python train.py --lr_head=0.00555 --schedule="wsd" --steps=11463
MLP neurons of a small language model. Each row is named by its layer, matrix (up: input weights) and neuron, and shows model dimensions 0-255. Each number is 128 + 32 x the weight over its row's rms, rounded and kept within 0 to 255. Numbers have three digits each.
Before each neuron's rows, "fires on" lists the tokens most often at its 100 highest values on Wikipedia text that the model never trained on.

fires on: ":", " c", "t", "d"
L2.up660:140057118203105099072142136183039097126143168121106169212117162100100190129120138146120164101139107114098105107146150162082082157146100184071116126147113136109087122127151151082067123144102179136103105126150115133136148086154166172172215069150165127131139101165103156132176152115123134144129119073100142149148170139108157129092143133142109134119082149098101128152150110165156157111121145130102122119207098144120170155070132095120128121136122139148031119143063163093120157132095117127075133111144156123138094175185127120137095097147120122117124152077175154158104151128086155139118149097101064134202135182133150183136092120131196179097148079135086132161168148139122145132119158134119098099162098148076071114087121167046086070160067100149169131166147104161165128129139112

fires on: "t", "h", "g", "n", "z", " R"
L2.up419:110119118115098072127136130108107150109096118117089083148111115127121123129160155139056130131140155057121130149136163096071101116138095149156129151140135155149181101140148156185166103153065113095122163139153120161087144178131127105190101137113106095127105049112101104118171098144088131150117140173111172082186117169150154208133178158145118137107154105125098097086164097188173162174088121063134114124152099132088175092117130077165165123171093201207097129132116151112057128103124131139141147137139106167101146084176164118116082107150129110134119119115165170122174129149131193129125173101158124096132123132092102095083095201167065218098151166120089157147085116139151104111121137184105108194119149129094133125077197153185101116195104080099130088142073104127149127114113081

fires on: "rum", "le", "re", "ro", "fe", "um"
L2.up489:112172145091183082104128150137079128152105092135151132101137175217105139150151137143143135116109156128109110048076142119135122104097090142158110161176079141146154126135072147144080141131113161111121128100107133181152149089069079118175134120107114088153139145095092156143132076177112093134088107101092140136085123115116136156127157096110124140139040103133103139139123135156027145128147080106119150147156106132150116050103099139074129159115104158091108126076145185157176128176108170138079132199145117135155176163050119109109086098128113121108146122198087119176134182105100113169188140157186155199126140090121090138098091182131135149065148133143132160148111152103090129099194095098106151163165141114083114152155227194183137103149145148126106097152164124084118132122129114

fires on: "."
L2.up351:086080170132126122114099112155072147143098116167122091113049055104106190162104144118075140163146116111116129148156147113125138115131158071124107116136159133116175086173143118063126159125031109122086117111129061050140108166106145114128122135082097153122132160118123087096088103090131108115109144095131129165155089166157155153173124074092145150163112142146080166130145138195090117074120149096085100174140146111153093105055167164143102177144126134102085115126137149154224097144150112185153108128131116123167115131133183127133140105105142114153096113161188117134072073162153168177073193091081150115074122193157147106155148151157103140063168145174112146140100086110106128120112096124148104133187158168137116165149154157142138135114072173087149184131075112115171189117164126

fires on: "th", "t", "c", "at", "x", "d"
L2.up185:118073130131127145139121166121120102130139094155138143195107187100130149124180124165074145089121111164116082151062118123108090160129117174099081166181135144131106089130119143178163174208124132152122068147122110155072158155147131062173121117132076102105150121156143154133148127112133131155078142138132125011153163137094132140172119139123101188112117137139139084126082091148138162128131163084141159144155101129106140094145068078116181082165085155119133096185178115087120116151162103155169124119101082162134175098123115089131140135118135165151161138122125125162083101103142098121095166047177171083133124122093173137092067137122114126131115070160134053184135082104054123135182158160127094142170077148136119200128097150090091159141096105077123092146072112100206108145155156

fires on: "2", "s", "y", "1", "th", "ce"
L2.up153:145128126172134176160140169148196166101101170093135062103105138123100124145144115145083157141145146155175078147161137108166092103131144102110084091174104144049115133105153101099141081086199135096139173119144138072147073110133118106174158089181152160106124154171173080119155143105099027087100149151112130115122145139092142080080148157144121126066199122162153124102102097109121073146090107113078153051108148159143091128136125125149184124179117145108093164190107116140116103131157107146114080097115074154066126072075218137184131105081122127123148107080148083184181097166165111144160115132090110038116138111130157086127147134107140116146138187108116143122145117144165116137102175176179127172174083133135143097146131096098122173130173124141138133122156137181113113151097132

fires on: "s"
L2.up856:136110142134154197150119111142157050093115148161115096160087116147130167163118156087136134103128140080154140152132154186127139220177131104163114132164130065102159089154065116165197132225114208147119104063125167103112101187115118102099129139133128115132115159122136091062151127077126136113069086169101023120160118109131128150124130146109115123167149152144116115165146110165096152132153103105060163101109140152084134098102099080184131173109182120081126104116105171114125151126144119149155111085128131106139094157144102135086094185127115118086119068118117215158168142192140088116137190155118129155150116105160113205111143142112147176147147116116175121077146131091128149121124116148134195155121065102060116133136109144079171118169151179088126136134087084144110144160122146

fires on: "1", " ", "2", "'", "C"
L5.up964:140155142186189124038150135115155135103196169130183142146164151100128181142156124154134143131089111154109107104164121154055103069086141166078149097128178061114120145135147098138150072122080143155136088151119166164141174110111093177138120095115147130121106160156115050076109119142145106131137127173093129163141111197138116173157171105134109129092115127163139139140096071087166116168109183141161126158154124117122133117083147158120126106124112140103137168169133146086173086176155120147121119133113087142120101124155118121093129094111103039170146150094160146199210142104139058076108094130096142120117140142141121150166129125117143091110167091098124069138089145185127045082117161130156140124152111127118134117142070111058123157135030094146206134072115168066133162095120115

fires on: "d", "s", "shed", " to", "ed"
L2.up108:090154117163139064133154132129108092122059165090164128118109144142159131148094117166091097137152130151140066126158130108140135178168078172138130119081086119054142087144129147176094156088148157107127112072106168100135097087162154140127147119082132081171090158083157194118156130108131084178113063131127127152120140088134163112139077108132047093089068154173142093099134102139074110123142136197142153146155124108173159086194127154113129123114163142139114121158122160120114179122086146090127113116160164112075141134095227156176132135100150094132118146136131105146098143213175102161105115091086167157123122101177115126149169148188213128159148169181091099075090104145106160183088078059189147159118145131076117096084131115116111116129160169135134130098157171110131135126093092

fires on: "a", "n", "k", "an", "z"
L2.up547:145174114140089118097175087166114124115159124148145135080103108093132101116119107102100088119111128160165177109145106168131179062109116140195147144144122150128168092190052121126091130118124184101100120151148130154086123209151173104106124140144173093088062137147150104097142055106118122153081178150145155097118089131093182140174075129172181098137186171138115119133131137183133143179070107091122130133148132136088157133178133149145114113104117144113172147190092143170152160043133095186159172084161093093127111126128091135102133109148180114141161128152088158140094130158131199164066111080095164104080150129099135133172055117156175171078120126137043107144098089095115143074099124136127158108069114141116144131142157143150116104141122146127057145086078102175165123137163084

fires on: "-", "–", ",", " of", ";"
L5.up0:096133156141136140114118144106149073117124134087102086101087131146119088099128129113115111098184175166069177116124112112168087141178099093111140168101180190110108117103096138112115066064056121109137111149186139142136090125162150182069169162149050098140069129091175136103200087125088137134150191089154112084165150100128076106153161091174090159149151161129144125115106131113131126087057112147120154098149187156102160110122122144089145156166112141137115104147114111103088109113125148134132056141089141103123094138093146182176181107152109173100172090097147113103174143144150130137147122165159143143077057150136116126146109121122112129156138081127101165102185111120148122144142108059191136129123152121125166190152135124061140077085067128084179077129185118223140137143155090

fires on: "P", "s", " L", "L", ":", "ing"
L2.up717:091095127143151147107080171078072121145156153139145116183129086144062116162093092103115132135139120095141150116155098145142170118186135116089104110071176125117138090124109101182108139150110134196125106122116126053141114142120170174153183132144141116111139152214152131105114070148110073097110162085136068161193087160124094169171060083153099067090141109099147070100108137084123076090144154134153152156147141077135136120120174118149093184161209158144144147078122122124133161127182203128143158159117177162119126041103143137141042096116120144126172105141156115136121180182151139118132166081088117054123107144165106134107142159126131094155128139200147163128138097142170079147133127082142137112146141148112131138105167156153153116121137067105140107188156096115048149127106106

fires on: " ", "s", "-", " League"
L2.up348:133132103118138102162108101116071163084123185097133161094143108147139162182130089076059168155106123182132125113095107141084152126126136113152070129149112116143148119133161121116146094105145156091122151130153162098152156160161139048118141101164125126134163140129164078123134120224198166130100180075090193180177146143203126071160145115079125153070090097068134095170156134140064092102184136110122126149079096132084158116130096184076098151182160115126094146155108196109064154130133183145099108158129142118118126132096116131125141075085059085105099172146151153172124051145117124070098118175086157116153150161145107153112142098150154142152171159081115142133118145153082144125129149137162195137147190143137070135111099120122089104126159134083130129096104104135097127128050160

fires on: "er", "s", "eb", "z", "n", "l"
L2.up696:167146118121111153149111100127144039115107109093096124146153132053124116102137139117137154117139178154227090118119185113197116132153149154173119143166174087131122140200116146171161156138181136122073089098061223193141089149150110141092116111182084108160096084155085149141117126115131157183062138150134138117108100124107163113103129071124120094128144134097121136162112128105136170123150181039117156166135063121166149158119079114083115127128123165137082152071127161141138163153148107167056095109162111171155116107128122159194102123101165091091110113147087149069101107100168149155106149104135095142124156160104104131114140174087127077130111113110131103138139088121193106124155120149075098182098157152067148106082184116105179126202116134149097131135134111173154112118078122

fires on: "ed", "s", "e", "es"
L2.up674:104157068160172148157097143132107102094113095130177142101110138150153171088093106162089132140094101144053165148126120109178111123125137149126150123113125120065087144132156169113166165119132143119068137074096204061112076170145126087139128148132111124150120117116114144119111123114065184129137104147105171091078092146109224130127107114090157114087127114086116133098152121122074100115092111122161126121123116155132091092140123167183218142136174099092141117155072155142132173166136090100123151125137102176095170113130174131094105155107134165124155110172135120187126113109092127127075175088139148157165117127185086235141177158197105143151038123219116065118098175113147114090071112115147201107118096094117093125119143134144168123103124099119157091159161130102169115135100172

fires on: "1", " this", " This", "2"
L5.up811:150123036130144182091158122163188072108182084103136112106147150083156178106120128170134125142131154082135153136100127106148098118127147164086105146126114123169115152082143150090100139094139109130078170165060163085096120141115081125110099171070167137104184112144098090131155128121163113123105135156104141097067119111078194149095159099136079103152101192157067065159148116092165120185079135104125084176151172123130167161086156157129146172101203102093089120144092155130118132165136119174070127097155129121124091086120176177131062142182107106175127141130130108084178103087160097167121113183139080075145090117121143161140100180128187096136133140125128138139116200078121077121187139119103131165158148133113144149084076094117110080147102089166110176121152136167108135080144093

fires on: "s", " is", "th"
L5.up658:131090153142125106176154207091137161166097133138142132132113152137122134137161108065155136136112156131161165143163151116119083143132085126152077126096164093135199144151158095105138122115158142129078114165110127120183077136178161120122161197175131118066127149162171140101089117104167128110123105165073127154133066085091160138188099161113201119086127165175111110088072112144109128129160133155186181094133141110146169129112126076108119143103173123087107117134069092192107115184128150123155145137142112148106103140127124070120062120139104144120074142131154135128101186092094126121186132152137143127123147159045042145157171085172223155151125127154096160115119155097174146131069157129116152133106127153156038113161081167061149108146092084144102118057092143162147145112099155

fires on: "en", "5", "d", " in", "tra", "ac"
L2.up949:066061110122109141149106134180148107089115100119130110166150152123120159162142130117166099083089108118159063108122144124083139151157137150134104110157135109207122120111188133116151148117131103095086128059135086158073120139082080120196084101139140077142168117158102082080116129159104180148117182137097096141113137150138105153142121158150145088124094102153141116106141171173171157063123109107076135144109091105139101148118157158111208162104116150088137076220120104184100122135144151178122157142119094097072120132168158148150137145173126138188170181111156117137141190121105114143175174123074159147171141102109121195060120089148106152160128160137111108113113128074170099146106151086152088134078106138060076117231116114112168150148136205102130123079140067133081104139108120

fires on: " |", "i", "le", " ", "en"
L5.up870:111143124142130136188099132165127128150111119133150143158133066139185141119143116144152169129096123171140105151140155074150097171111182085125145095141097121063105123141131112174121076106185120144131087086152171145119162118113116125110149113137115119112097114146130121032104126143134159150172121109153133110138160109086149120064213136138093141150106115087130087133181072134119127163127216120128129142138110130069133131173102080138133163119112134133158171148107131099132125099143079084103117083091084122128187149118108156165110127117116096136117146133166109151145161091219080062129134092117124159102107133121121168092117059183080140176150102158003128103179090171116131140129103104154160130174153134104085105130159066145170170074185162164201126057158185124093155091188098

fires on: "ine", "et", "le", "re", "e", "our"
L2.up855:125108093090124168124125120122094195135097090088149168124138089093141123122168090134094178149105153135110146154123149167080098068088117103142135152106135063134134123154110111124132135086136176133149211098129151167114139147126103073114159145112114087132133101133057167081117156180151126086148154120116110152088140144132121114135140157059120124175125085121188176185136073143102179168133120132149155159163096079132137081152157095132119148186123135123131102027094092063146144135132109122157124134118084130078141119051083174168167149099142138121180169117154137146175092053117070135100108098152182145103157180092102115142119154128155116074089184148212127114158146088108128090140091166138184151226127134185136163099131144180110172159119113105104098073137160128109090110129088

fires on: "y", "ian", "==", "ary", "á"
L2.up94:109153039097125124192153147098157039176158196109092142148135125127145150128137122083125130182134215100075124142151125152140098110141100102098133070137165122148141117183120153122122108146142205159134087092150174150061140131085157161124137137088115151162142139103191059167147137032105123149112164142140110092078115183123148176038055118107150111127133088086157083116096144122170091131093154146145100131154182133155110125106170139127142152114161127150150120150113131131112123065095102135086187113156119117129106148061159161144145116148098128105126096184191136110129130154098122110140153140133108074154087147093158069145143122101089114157109143126141111142110099133178098144104099166121081129111174063137120091202111093145163110210144115168083136130076177087120141118121105

fires on: "s", "h", "n", "p", " |", "%"
L5.up729:160111136115090155177156163091182076186094091109137195126169109158170134052061152165129165140133114148075108130085156189160159078104149140175133148160149080113152085145172108091068102096112077094134132158069161149139154164069085139137143180162138125156101127183141126137124127164140135166167135131167095102122154141092088119196117066135112111081164124124082118103129179081126163158163136170084115069147133086079092068151111120111159131160144097159151132144132134144160150089077119164181158094091127052169138081148100129114166146105150190147094120124129127162147116157141151118073137156081114090179123086094101151110154191144064131151103124152114134133061156132168152138128198112098107116111169154121077123104167176118125073166162114120123100112086147125096134092151118

fires on: "s", "an", "y", "'", "ri", "ed"
L5.up136:152147151140080186134141145150106140137087120161046118125111120171128081114155165153134095166119124060095117134099169088157112089138161119127111107165167085154138117128198109128129106121146155137154093099110129107124115130144171116073108140146135123124122122104135129164167167153096135163155136163152115145129186188162121073108065127086150141188171107156148123131185123148114121146091117079173138111087088091076075157114127074079156111146142193136109131118150075101161168184139132122110164099128114166141099179137154141158048123097101165176162155107138145119147185107189179100057159123104128094156100116122053095090157163114197084120166121163112112094106082158173157129093136125087097173241138132143128087170125172135139126103175081165121145135150054116071152125078148

fires on: "s", " March", "z", "zi"
L2.up71:210171084101176106133085122246168101150141076142106120125150143088117118106042147140086107122105166140098099053133100142146137099181156134172077122121134182047127129125126099133118158147098170128095172088100183128116156196134130117151102128151193095142113127166167097122143136072115149147100072164112113140123163164152127108104127129183175092127136133112128103107092132095103120172119163099157148104104163104126109154175166145130100145103101201136177129164109178122111112129030145129133133084111130130089178120118112136081141160145109072143122178075154133119101104119150133079124106197068121078138136205112102131167174146139071144133114128109113142130113177156135121117077128158132100109147193095155059119070162118157134149133154133047122131095134151147162114103147146

fires on: "s", "th", " ", "ing", "gi"
L2.up201:116134092102159182132159186104134200069094137168142117112086151101130171112124118038160125138126121158183076181085122146172072145138077125141145166177120108093106167125167123082087107089135147127125122079172133133109119139147080152153118089149173119108124081217143135173076144168139172071110088146096095117160131111107092060182139098157181139095091121151051109207123112101082168087136151073124154089113108089181114074127115109173138165173122074120138203136129165151103160165112149137104135073077115102175109128120122146147102123082112136088088100120147170083126139136080144135103149152088147138120150132123139212180173136149115170193123083125120123151147138122103140140152141139116098134140095095181157122144138171091134115132126180117136178163109137131124129072071149

fires on: "s", "d", "k", "le", "o", "ist"
L5.up262:160110163131171173106135181112112059093188174120155136103138165131140158161142128097131088124103102144120035118110133153128108113148156119119131064162140186126129136110149053156128138140167127149143109117073151141166127104102128118097181141143127158130096115137115081131076166151086141139095128119096110152133161197138155173119103121116108099134095138117164169141154145107110136119137157087169110101126176111080134093108181103069162162111126120103132063124099138208118093128140205163070135167116092127111172136148126103160125120125106089104142168103184106106149152091105133142092144108103068128074061149119081104137173096164081118120143161114062069137206177193143210165124135075127097158182177095039150123096118133135132095128071128149139143138126207154199138138121109

fires on: ".", "ly", "'", ":", "mer"
L2.up263:167184097119150187094178109154141176133111113112161135140138100076113091133142128085158141108134158106171121118105130178083167100092122105151120185131061127146140133098149161053151158110162119060212163116152135077160117137123174110157101200133103166106105107143131051154150116107116115108114098132122097147181118229092140155175148089153126168081102103142056130146117142147089102092152094107115151122149085058116165113101161121163124179176145105165097136133126165153141162138103133131157087140163113173106117086130134131127067130112108198085062098115106151122153126149150137185113174095067173117120135178104159080168148040176130113112151116156121146104134146118150152105140141115092161136126139049161114123164124127183136185062086131067121116147115101090112152128074116

fires on: " of", "d", "|", ".", "2", "y"
L5.up510:078134105210143171147139131138195107169104127137116096126139140118146134052165100103136106111142173120080112132137182105166115148116096100128106070115181085126176195114124215179074113114137150121139151052098146098135064107121124152111107174145110132107093141112171075138123139109121141141129093149160096158078146122124184154061192105129135114119112148138107145144146135168085186089158124069118140064106152108199106153172117067143134168196117224164135133061108146108184097104135102113151147099132140136165122151120174085141201116085081098146107134107144112091103132141128128067093156094111114095141210132174142105113102135120088133163091155149104146102091119138155131122164075154156132092134083091085138095122091098084128165181103111113175132113136122126112155192149140

fires on: "or", "ri", "in", "er", "ner", "an"
L5.up124:120142165150134122098187092157126141145148116058107085127108101100112092168092084150120152119127124093087174152130099143089145030118138113121165123152174137069090096163166066170111159178114126151114085097138120134127123154101155079081099110162081148157159181114087144155193158132108143159068070112144070151166180174107097101098130150122189119108100157159159106144140137173128145092182183094108128134115158163113127138147119066094151124145096157140064185151089140107109084114094160119083133087103135167085140163130119204157201116146150097130109121155111117148165176116090100181162108097139144181131109127166145086122166102126153074171176148137199141102116088148121186199150143134121117158152136151146164099177149136110120099076149118097146095076122134194097095163114180

fires on: "or", "a", "e", "our"
L2.up389:151095147119139200181141183143097140105189157073148130118137144085137120178207103109113139124071169080099117073144163131145122131131151116158084181135145137166083189120138154150079161140139115167110112088165140213130141117112118097107096108135076058195160172133139085141099163128123167125092070150079047118137082179154142111088114091092119134108182144123177144104125111099146111160181125100175128140139134144138088171073150179140130078106086087095082149173142134108114176115125116140162132155147057137118108069157155100094111188110159182115221087152160111109147119106090113133136167130105117155050145125078154121113105095096160119094145113180144128146150158151195117104188150103115108172160134192157129116103117140137122119145105164094126153074111114138094119146138103

fires on: "r", "pe", "ro", "to", "ce", "te"
L2.up550:058123145175180157074196152108142077122123101157153147094103141142176102163109136109047231140134137071198156149117209130136114174056111166151083146160084132092166151137149183128142184171151153140122120187108145129139109094094123137135089145169137133117111132129126171162141083107121122104145130121117111069180145114110149157159142140121117100127122118148149114134099181105100127127087147134094125119119087102112097121119147128093069104145120108101144164102148143146090081121129125123129067125100107151132131121073065118117164083116064113103156115149139154112135148196108118155147107086177206133202192093090133105148126083071120102088198154150122137202179174105120122138153142164126137109191062121069107107134127101103112104142083150080129088120153088113135138066121174

fires on: ":", "5", "/", " and", "–"
L5.up626:148129154071132139128084119213173146138100128081116123136077113127155125105156147131077139059147185112035125111139143080149132139143125123140108132216111149139172091111147147097092146097093149136085152103144102158068092160106115146105082116147134146128115109121109112138203056114111188113135130124053082107115138092137179162135132095204147134133131161133179190181141184170117107091149166157135106064144130137130094133140142147060058165108081151172156136081132136113131175136175183095177146099124117123099158115119140154123183141081114124138085098117119107069106161163143172127129108131157191150148118118125090111131110145163186128161152158145134117111177182077160078138136140097161111131124162120178177164150080030088126151176096113104133125105134111161174158163127114

fires on: "th", "en", "g", "Th", "le", "e"
L5.up204:159146120159085160141203158089173184170137132110146103115091116124191161107108148108100135171133197137133139150146177109136112129138111110093115119085075098082121109068073154163104153144098160169146068190084188099095095142133112141138152139142129147113119091132139189065129082180138165130153138141153120135114135125162152137118123135155074137069028168081135107143173107144142169172100104186088110156181123094096119148097107138158160138161121166130069110116116076090118112120124097116015093087078155104104146146173138182135137140138182128176131182141139104076146169142087132064159117138120128086092175148176090192105082122149147131115125126148146105095147087141144160079101111101152092115128113175099119168163154112092084117177100107141133186166162151099165144082128133

fires on: " at", " on", " of", " –", " At"
L5.up639:107097087110089118097162106153117103116134121069156115148053106102164112082145138083112119143119086135141181091086136119148187143146132112112205135168127145134096075084071100168150133116101112077134157124149139114131112123130113107073176090128119099132198092142105103073100131109144152132065127154088071088147140115148134195155107196090145146102199170134130083188180186084101155117184143099097161125196156133141073085171114117169155139127134092142167172103134124103155102200212129115180121117117104166110162094179107160125086118114100117167168086118135148137175090144146124160139089109164162100117146175170123148103114181172069177128156140162088162116183082148090156124116145110123135079104094117170102083122154091121136138120134151125101142149135068112155071099176090

fires on: "\n", ".", " review", " event"
L2.up411:152194153148146087127122128102123186129112171084121155123112139121137137163100138117157129149169195168113151187079123175101120116123071167125091084165146136116100095179118109115100135092133093078146073112110079108086097116108100144151079158177099144111115215085131074193149152064126059108109115152116122158125123093157139108156163098116129129075071138104081085220113151115107088140146135116090138117103131116091087108066137119137102168153087133154171158148177114144187119101104113137153126178113095155204212144150161167124179115103123178155127125163107114076096115133150120117119162165144120099134105125109059113103114147152111160216140157123105094174090116103117124132166182148177139130144142109165100111093137109104136218131104149062138152128118131099123171075158189

fires on: "G", " Lo", "S", " Gar", "lan", " Cor"
L5.up82:124111167138143138168116077114162148107110182123171078084055148105116158143098117123163147130063168090181162143073115171101163143126161105084103079111099159149089120066136182183136138103076141190061131092132107122113187100117131112113150123155146101155106166088128144066176142195110176225113158170151095105140099094134147136061120110204125121099118126112197110125119130167123134095102110097074074153113140110135101109097114125089131118131095162120072135140164177127160151155146112109163109111100168149095101112187110047045156116115152097124138147109141152133166158158090102187096150110151182147152173161111093138094139176147130117166153116116177123133137112139118131141111157092095159079082174164143096143129141159106182083142145098095180125146056144168122154119148156

fires on: ":", ".", "d"
L2.up764:125162088113167106116161154176095117132066116126190150093135156140105122106144140072113120060138160106126146085140089118134132094138144103159113117133159168100163108126036165164094165109150089103156148095135132136169128173191178081103101087094074121116094195138105076122191185139151116096113175161093139182147159112102185139114115095181117119142127117141145107115141153123110098109103112082125149132116155209071063132084208136173069154143086164184124112125168077118095120154154080097119121110167062102138153106140117125160146168144123119117090137092096138091078107145113151119131120138139090104114153164143144173125113148108081114083110084162149154109126125159134086141117138171202202169122127123143163165036094122104127137153107138050166116149117142115166147174193179

fires on: "s", "d", "t"
L2.up616:171166078128119132069149119104088141116184182156156083156120099169135063138073111144094135161127096085154144128109108123153131134099159183107181079095124152191103128123170145161165149089145123101095180063100134159122123100098138175161137089140107092180087129165208141155140075183180095093123131142131087145145165139089159117111127098113182088157163089090130089094180171127132165128117171145092114149137089147053069085133122077097145132175146115163128107127128164196108106171115107144114128077114129128139091107139112118144061119091142137088156113079153160127125113137125141114131134118077118141147190153158116132173117106158158159085115158115040120147207126140102113224101099128150142129158105067112095164073114141162065118100087142159086123128094143142196165125109149

fires on: "s", "S", "al"
L2.up947:190146054192128168163088135166145099129158144123163120149053178179114159175151138104107134132098145118118056077090108139135122182124197116131127112135142111141183093115135156115141133167011149160096106120156134128132097192116108111117104134115111069136027124120144097139131172135133129177145111151108106128185146141146138097127115154132108103123148106115165089180105187144113133152081149099079115153069199130109114153080148180137176122117109123124143092170094147119111137117121114151136087105187177157092148084090159180120118157179120164090105167077116138130167103128094118086064131114080104143142107122102143127073100126126094095095184164086172127085131153178153156169140120114121160094159129112117147056095102139109163091108148138132107140136105088144096115197209173

fires on: "n", "s", "d", "r"
L2.up780:092083139153201096097134140101110102135185130122125126111145111121150133108122172173079149113060174092168100165133193121143083113108105171155177139181170174089102116151138145117160152151174110107100119115102112168115123158092120128165065122141120128114089136128142140129124140139145151097113148133170082093127171130100159142115175104062143072122159091131091126098095145106130211105196168082070093121129104130109076107169130143161137144141111080135134095171131174121201148234096215162070131153094091082141125121124030181133131140169109099118078116093154111126132116147137173150151119133108137146103079107096116163140155147146146176185158085126094098150189128111181164172114157115039110092124131133087100163128142128098119136132095104065080161133163154163115142132101143

fires on: " St", "B", "th", "D", "Th", "."
L5.up726:161119092142135135173160097143117143088157148097118094170071094133151128144147153096107188152094076048141160105139158108132151153068145127128142112162097120130114134101061154165094101026084082131090102144105131152177164174183099146147163118084135138128109151170119173143197135151105135035150126178105090098135068072148113114107125107092151148208162144176144159134129150124117119182091121166104168169210142072138115132064052143098129105124129146153054145136123104107144150165153115148115121147168095110089100147127156086107176180151161136118104130165092159149122125099137159092122106075144170074136118121163144172105109181186108123099135107118145106154172134147161090143081152142159100116122133198091118091111118094172114109174113128102085068163113122173145110091103148

fires on: " −", "-", ":", ",", " G", " +"
L5.up93:137090140074173145188081147173135116153144114101102123207135125062137154115075088067142152150106051140197070119066146141110108165028147171126137137108121089152153094176171141172102070157115148082081085112123147085115168145122129122104092142159084048147138118115164119083073136115115043134131101159117119140120137100168101123130128037148172182122094163172081143113113091141095143118065186167148122097144131112118146107106131146136135151136082099190148187113086096111143119131112109148189161136149148091148138140118140147126128154132137145122119143093145179141102106086116169200158089147139171150122110158133111168123157110057112136112140169126133144101138133137186136155159152153138137091121126140108058097077154155181097106057129167138174168106096152133102160139130137

fires on: "d", "in", "-", " in", "log", ":"
L2.up792:110137049137093131093120111191147136162166128131125121145130111076171130128134172115130137156106090103126081093150160132118191112161154136144135095091085101089150117118159075155109106148131115063174096150120091094108113105048123158130099120108132114179167129182122158133171084148143105115148078166126104136164129075165115179151162110125117157162133134149154194146135193187110146082087142159105166114088115151098121096115106139112139229118098162109076117085133156186159116065103125142136117106086117141121170152136051102133141137105025117127123074145197138150111138165125149136156118121155139155104170183098103153177132079115094143085149146068171113115075081157155080116099181087128094193110128120140107069153144158111117178121148142099141173104109119188131172148049123

fires on: "s", " of", " century", "."
L5.up843:122154122193160138173089121142115127132132137137139110157137075164111081109095125059092101184131147094106189114129153086136158153141111150160089120167138123112139185122109106137065157110080135174101145127052151137097058086180165166147118116181201105133115178101093106080231159110151136142093095155139100188118104128157135138123089127085075162158126156073149153085147172168123089087118190124130091147144088147178102159138165109109120113105153112076145162104132151138135202109163084107126158141159138093116166099147163175107169157144097113118128081140117131106152143086157111117135134103120163108112163133116181166095193064135061127142173164115073093099166136119136094088141075162114133094119079138120112145169131171121140092129055156096092165104145060159111166103094162

fires on: " and", "-", "al", ":", " of", "n"
L2.up180:156136184079066093147129145197130097119123157068130135115093168094160122152125085157142142095101110115068123153108173120156167104084141112130117166132145156077133153091103140146131145101082091074094150118087060127101146125161074059071124134144099098111181118118159055124156116128153109173137156129141062098100117166194170145154131108112162190123155138102136101169134126115159109111167171105081134154148136131146189082125169151107000122141146166140111165111104155117117109171093166119098082165125144124154144096154120169085136175079138170116210086135120154097096184132144120110141188083176126124166131104080161166127160143122136152128198108069102094121105107101129136083145188098166116139160107104137151140150119098159175160181156149122134135128090143113120158152102080

fires on: " at", " in", " of", " the", "cu"
L5.up742:136064076180140133100161159108099130102178067087114130135137118154169114122138161093130174119122070154146116112116122167092141136142132188083114110201143165137148161142118178150173091110107102086087110108176134153080079127148081120099089098093075184088118144149126113143127118139092165138099165127149150110126095143116159175202138126074123216175115152084172133153163134105154160148076127185106115126135157141111139122144136099159150095118090105127111179160113165137172062122137108103120081121109202121159117100150146126099162064123075117115176114090124123154178127126073157116092112132055166176107069174159141149115101141109105141079121174169126126142144185177103162086151127105109109138084177152111141110128179109189152052108141094123079133145124137181145060052159156

fires on: "al", "e", "ing", "a", "2", "u"
L5.up845:121126097123129169211153120123151161143115099069134141093148207116064122129124131078094095142110135063161101110148125132104132132171169077101109088101181125145110068088098089108119057113098152115059137138076151181125171157161155135142163148123119120102104144146081110076088131176088111052131116191094134091142107119131137164108213101101150099116104179168139112131140092119146107149153093088094188145171163079166170131117117172120165149147129130075118104143104087117144125114123142127192158102108137186115114093124203134107186131060149113121129083188108059167131155119188057086109086150134134149113132147112139154169115111172103121099131105093162109165136135159165138135152110176130048126088142197138146153162174148099156130119130151120115172145130132144106055140145090